config.toml
n_head = 5
n_kv_head = 1
head_dim = 32
vocab_size = 32000
norm_place = "pre"
attn_scale = 0.177
init = "orth"
schedule = "wsd"
dataset = "wikipedia_en"
MLP neurons of a small language model. Each row is named by its layer, matrix (down: output weights) and neuron, and shows model dimensions 16-143. Each number is 128 + 32 x the weight over its row's rms, rounded and kept within 0 to 255. A neuron's up and down rows have the sign that makes its largest values positive.
After each neuron's rows, "fires before" lists the tokens most often just after its 100 highest values on Wikipedia text that the model never trained on. A number after a token or word is its count.

L8.down78 [134 171 115 120 122 103 145 109 154 133  95 123 178 124 131 108 129 168 139 164 136 163 115 131  81 228 161 165 135 166 142  65 201 170 123  77 116 110 178  88 161 133 106 146 108 143 194 132 147 107 142 135 118 171  83 146 121 103 193 101 150 126 128 111 114  92 143 184  79 178 147 147 139 143 136 125 143 149 129 126 149 104  54 125 126 113 150 116 172 106 210 137 135 153 141  70 122 131 136 119 124 146 191  69  68 128 123 168  97  92 108 130 117 136  92  58 100 112 140 139  97 114  73  29  68 117 131 156]
fires before: " the" 38, " Votes" 10, " a" 6

L7.down88 [111 110 110 129 135 124 142 128 161 131 102 139 111 150 158 104 162 159 117 144  76 144 151 106 128 130  89  55 128 137 144 156 184 123 174 105 142 136 176 145 105 113 120  93 110 190 153 154 133 123 141  72 139 179 172 128 177 100 106 193 119 149  65 118 145 127 134 216  92 186 157 135 167 207 131 130  77 115 156  95  87 101  84 133 108 142 121  87  97 119 126 126 112  81 127 122 124 109 115 111  92 172 141 132 147 141 111  45 138 147 160 140  96 169 152  99 108 165 166 137 123 146  67 164 109 154 140 196]
fires before: " |" 31, " medal" 22, " votes" 14, ":" 7

L12.down259 [143 163  70 120 135 193 159 100  68 152  91 164  86 111 141  99 160 100 165  89 130 132 100 107 122 107 119 115 138 142 155 108 161 136 149  84 107 151 149 115 120 157 149 169  73 133  57  80 129 143 119 177 111 163 148 143  86 129 146  72 174 116 110 163 122  89 126 100 148 162 103 179 116 127 231 124 170 153 157 108 161 143  65 129 159 121 183 140 152 136 153 109 152 105 200  88 113 124 178 113 129 185 152 157 102 140 133  78 105 136 111 126 109  98 163 142 136 149 127 116  68 138 148 131  60 123 160 121]
fires before: " of" 44, " to" 11, ":" 8, " in" 4

L7.down154 [113  89 192 159 118  99 134 117 162 149 101 123 162  92 145  98 123 129  78  93 140 180  88 169 105 154 132 179 119 114 107 132 139 112 185 122  64  89 142 131 133 140 127  76 141 108 114 114 161 135 149 141 153  88 172 117 126 159 114 176 102 170  98 201 135 153 141 127  73 139 120 154  87 121  51 111 188 150 133 116 154 130 103 127  82 144 190 134 112 141  56 143 138 141 107  60 150 208 154 115  85 137 126 122 130 127 153  82 134 109  78 123 165  73 153 174 110 120 114  98 170 176 170 124 130 136  75 105]
fires before: "\n" 69

L7.down171 [115 107 105 127 104 162 174  90  93 116  84 124 179 164 109 115 129  47 111 103 173 157 145 154 173  81  99 130  89 100 113 109 171 150  98 130 179 171 151 122 107 168 143 165 104 147 153 133 110 114 188 160 114 130 101 160  70 164 151 134 143 117 157 153 158 112 146 129 118 141 126 121 130  29 176 104 135 135  93 125 100 133 108 165  72 115  89 185 128 191 203 154 122  96 121 140 184 158 177  93 160 166  99 113 188 150 207 149 102 136 115 183 109 134 126 147 156  90 146  95 120 118  98 164 125  83 153 117]
fires before: " the" 45, " a" 7

L2.down155 [138 131 165 176 151 106 116  57 134 137 138 127 133 117  79 126  48 113 173 101 120 184 142  93 104 132 107 121  96 133 132 149 184 108 155  94 105 124 160 122 110 166 148 111 106 166 124 103 127 114 142 143 122  95 146 161 157 163 123  15 116 152 130 150 113 149 125 174 146  85 170 128  83 138 153 154 174 131 128 173 166 125 111 112 122  60 133 111 165 122 123 108 105 154 128 109 121 132 114 106  48 135 134 176 129 166 169 133 206 107 158 154  94 141 121  95 133 101  96 134 109 137 111 124 153 134 176 176]
fires before: " |" 61, " (" 13

L15.down290 [150 190 134 159 135 153 119 116 138 114 152  70  84 139 147 150 182 100 116 121 165 120 169 129 146 184 128  85 110 101 109 122 127 182  88  79 160 121 135 173 111 183 131 110 118 130 126 101 201 143 187 132 132 101 130 136 113 154 123 121 122 153 123  92 130 120 110 121  89 130 131 114 154 121 158 148 142  77 115 140 127  59 153 154 131 165 134 107 146 116   0  90 158 116 141  90 121  78  98 129 128 123 145 185 149 127 110 115  80 156 115  67 154  93 205 135 113  67 105 140 201 133 183 156 165 127 122 118]
fires before: " |" 94

L5.down144 [113 146  97 157 148 119 154 109 147 168  95 142 134 115 160 141 165 152 182  85  81 151 136  95 171  58  57 109 101 174  97 176 126 126 119  83 208 164 121 149 128 120 128  76 152  96 148 107  86 130 182 208 136 137 121 159  73 134 120 124  85 152  92 128 116  92 154 121 106 172 168 123  75 117 107 130 107 149 118 152 153 130 144 110  79 124 134 126 226  84 138 156 103  94  92 117 131 131 149 133 127 180 142 142 137 103 216 122 123 211 112 156 188  88 122 136 112 104 133  69 143 160 106 162  68 118 101 126]
fires before: "\n" 58, "," 6

L11.down238 [145 156 134  80 133 122 106 127 121 111 172 127 201 194 139  33 131 110 162  72  63 108  97 147  98 128  84 127 174 116 122 122 137 191 144  96 134  91 150 100 146 165 155  99  80 127 108 134  85 112 135 149 160  55 171  87 157 127 152 101 119  89 180 142 140 146 161 120  86 121 108 127 145 160 193  95 132 113 120 159 108  74 112 154 111  66 157  96 148 142 159 175 156 104  86 110 134 219 119 136 125 119 123  91 135 165 175 106 100 125 170 113  88 118 190 156 138 143 129 115 105 143 171  78 163 124 126 144]
fires before: " a" 46, " |" 20, " an" 8, " the" 4

L6.down320 [170 124 166 165 183 142  69 168  96 108 164 193 143 113 170 101  97 179 115 171 128 188 185 168 106 118 126 115 117 122  76 112 141 121 102  86 106 152 128  74 112  96 141  88 117 184 122 147 122 137  82 136 138  63 129 126 113 140 150 135 129  97 140 122 145 164 166 162 163 141 141 139  52 154 174 116 160 128  37  77 107 150 113 145 181 114 109 101 107 155 207 176 145 165 130 139 122  91 147 146 112  85 142 119 120 115 103 155 173 143 119 156 101 113 140 154 167 180 146 114  99 110 111 111 114 151 145 199]
fires before: "N" 40, "E" 30, "W" 13

L15.down221 [134 120 193 168 116 142 102  61 153 143 128 137 182 168 133 121 136 111  91 148 125 143 150 131 138  93  72 119 163 134  98 134  98 110 118 113  98 165 126 170  93 122 143 130 126  43 171 107 148 120  96 169 127 178 128 147  85 128 110 142 137 153 151 177 139 120 121 164 168  90 132 116 113 105 138  91 149 139 148 118  77 110 113 140 101 109 164 144 118 120 255 149 147 175 168 146 154 107 144 189 161  72 148 165 161  98 112 173 108 164 108  99 107 139 133 182 173  94 156  82  84  83  78 144 159 106 180 115]
fires before: "|" 94, "\n" 6

L2.down405 [ 87  98 140 157  89 136 124 127 141  82  99 118 102 106 110 153 128 114 135 109 119 154 216  70  82 152 114 126 114  92 131 130 128 100 134 105 110 139 151 132 167 101 195  98 219 159 136 110 149  97 166 181 138 101 156 121 170 115  84 155 133 192 137 171 143 165 120 133 117 153 113 126 155 125 125 155  80 112 121 125 112 131 127 120 110 145 183  91 110  99 237  85 107 130 175 177 100  97  45 121 111  95  98 163  98 154 139  94 108 124  88  75 124 156 108  85  92 101 143 137 132 133 154  95 136 154 209 127]
fires before: " |" 67

L6.down120 [155 161 129 107 117  69 159  88 136 141 175 168 118  92 155 101 161 126 168 119 131 151 181 161 108  80 135 165 102 118 166 151  96 155 155 183 111  92 128 122  86 155 107 126 153 127 120 129 139 148  98 164  44  82 133 145 128 147  54 128 192  91 116 155 140 112 136 103  32  83 109 118 156  92  87 127 120 142 124 136  97 151 116 181 142  98 135 157  65 144 171 181 167 180 106 131 156 147 114 117 141 149  89 140 130 158  81  94  98 141  92 101 119 128 102 142 115 158 147 131 144 140 203 205 191 186 175 177]
fires before: "\n" 99

L9.down437 [109 174 112 139 104 123 124  81 206 154 117 183  74  84  94 131 130 179  93  73  88 142 121  84 153 122  99 117 105 173 142 118 148  90 173 216 157 153 115 138 138 152 106 145 117 116  56 130 125  69 159 156 220 132 140 106 175 155  82 154 116 112 123 157 116 149 174 112  59 156 138  73 163 100 104 166 198 129  95  87 150 112 135 103  91  83 132  95  79 141  88 111 102  92 174 105 132 146  92 153 154 103 139 164 130 116 142 106 142 124 127 114 167 144  46 132 109 107 157  83 155 198 169 160 120 208 136 154]
fires before: "\n" 37, " medal" 14, " m" 8, " also" 6, "s" 4

L13.down113 [142 179 140 119 123 175 195 175 127 104 130  94  87 129  94 106 118 110 169  88 123 117  69 141 140 147 130 145  70 109 101 128 136 160 151 144 157 107 104 124 111 128 123 136 135 123 125 135 185 149  70 143 141 125 166 144 109 141 169 118 105 105 113  68 123 175 136 173 153 136 105 153 131  91 174 116 142 114 126 108 127 127 115 115 166 118 227  82 125 112 132  36  92 126  74 155 162 115 135  71 177 106 103 138 151 154 117 104 134  80 145 132 182 124 124 154 145 115 162 143  88  96 124 145  96 114  99 132]
fires before: " 0" 29, " |" 14, " 0;" 9, ";" 9, " 1" 7

L2.down383 [124 170 154 113 141 110 145  86  60 183 132 145 115 136 127 103 123 174  99  99 198  94 130 138 163 143 102  80 100 178 166 133 171 115  65 136  97 117 120 161 102 193 110 119 180 148  48  81 175 123  76 109 117 145 129 141 105 147 121 161 143 106  86 137 163  98 140 186 134 166 145 153 154 147 142 150 144 123 117 134  80 112 133 128 128  79 126 124 140 144 107 147 112  93  99 123 179 153 100 154 157 212 158 152 149 120 145 132 153 119 103 106  41 122 151 178 165 149 114 149  95 111  94 182 131  94 123 178]
fires before: " with" 25, " of" 9, " to" 8, "." 6, "ing" 4, "(" 4

L2.down275 [141 211 159 145 115 113 163 121 154 106 132 159 108 113 158 175 126 152 140  18 134 160  88 129 147 102 128 187 104 104 101 132 100  90 102  82 169 215 200 103 145 158 178  80 161 173 188  81 131 121 130 135 126  99 132 156 117 112  79 142 135 103 111 105 148 131  67 171 116 118 134  71  81 124 197 157  98 122 188 140 104 130 140 159 135 191 119 127 145 124 119 131 125  58 140 141 102 132 150 145 141 164 150  93  84 141 165  75 120 122  87 135  99  88 109 178 171 123 117 157 124 128 114 142  81 140 135 129]
fires before: "\n" 50, " of" 22

L5.down32 [134  94  87 113 146  68 111 119 133 109 127 125  94 102 127  95 107 192 137 122 115 110 137  97  92  90 151  77 154 125 150 133 154 136 151  80 100 129 105 158 156 148  92 128 147 168 102 141 128 126 102 113 144 142 159 131 111  70 128 144 162 159 155 177 114 174 170 189 119 137 120 109  50 151  97 139 142 164 142 125 165  47 110 176 178 105 141 141  37  56 191 154 141 184 122 127  80 152 164 181 138  87 179  54 136 136  78 161 126 115 102 173 181 125 123 125  90 160 102 120 135  72  71 140 110 138 144 114]
fires before: "\n" 22, "N" 19, "E" 16, "W" 6, "-" 6

L12.down357 [138 160 198 151 126  97 106  54 157 111 144  77 118  49 184 110 140 160  89 174 121 153 121 107 130 175 128 129 113 147 113 134 126 153 144 161  84  70 140 120 170 170 151  88  81 128 127 167 124 110 131  97 106  95 129 142 174 156 164 121 126 142  92 158 169 150 112  89 159 107  95 129 131 138  71 155 111 174 136 103 133 169 174  99 172 168 105 139 100 161  28 130 120 157  94 155 161 142  98 154 156 164 174 120 137  97  92  99 100 145 105 137 155  78 110  79  90 142 148 157 122 156 140 129 175 126 183 100]
fires before: " by" 30, " in" 15, " on" 9, " to" 5, " as" 4

L2.down84 [ 27 141 118  77 117 111 176 113  81 177 148 153  74 180 134 138 126 138 140 200 160 151  83  94 180 212 153  75 157 140 109 173 143  92 108 167 150  81 152 149  81 120 138 119  99 137 134  77 165 169  63 133 156 120 156 117 114 119 146 117  79 154 102  97 147  87 123 135 171 124 137  97  94 120 149 117 135 127 134 137 152 132 126 137  78 152 207 167 114 113  95 163 123  82  80  93 178  77 100 125 140 142 175 142 149 144 115 112 130 132  89 148 116  92 125 160 189  93 173 139  81 154 161 108 157 119 146 144]
fires before: "," 24, " to" 16, " of" 15, "." 5

L12.down360 [166  98 147 129 152 141 116 128 124 134 114 162 124 143 114 171  98 166 117 154 149 120 111  90 133 149 160 167 178 153 113 128  72 130  87 124 108 170 171 132 123  87 116 115 125 118  63 168 164 143 124 150 170 134  75 189 120  99 122 107 127 139 105 182 101 140 153 139 141 136 101 135 155 136  84 127 126 152 150 160 199 122 122 139 143 102 107 109 156 106 255 146  90 130 155 114 169 118 127 120 128 110 123  68 134  96 164 142  48 156 169 108 147  88  79 131 100 105 139  55 127 207  96 119 149 163 146 184]
fires before: "\n" 100

L15.down168 [ 97 191 157 107 110 122 118 164  97 127 105 126 119 170 106  87 104 140 109 162 131 111 120 153 115 106 125 146 116 148 142  97 137 109 145 180 120 171 126 108 118 115 113 180 130 130 149 103 121 104 145 129 155 168  86 176 211 108  97 155 111 148 119  74 144 129 174  92 192 142 109  85 133  74  54 172 157 124 125 150 135 125  52  87 107 129 148  99 102  83 182  99  58 127 169 102 197 150  56 155 166  86 158 149 119 103 144 139 142 135 111 110 111 150 185 148 152 144 164 168 105 131 178  89 142 171 133 156]
fires before: "-" 51, "\n" 6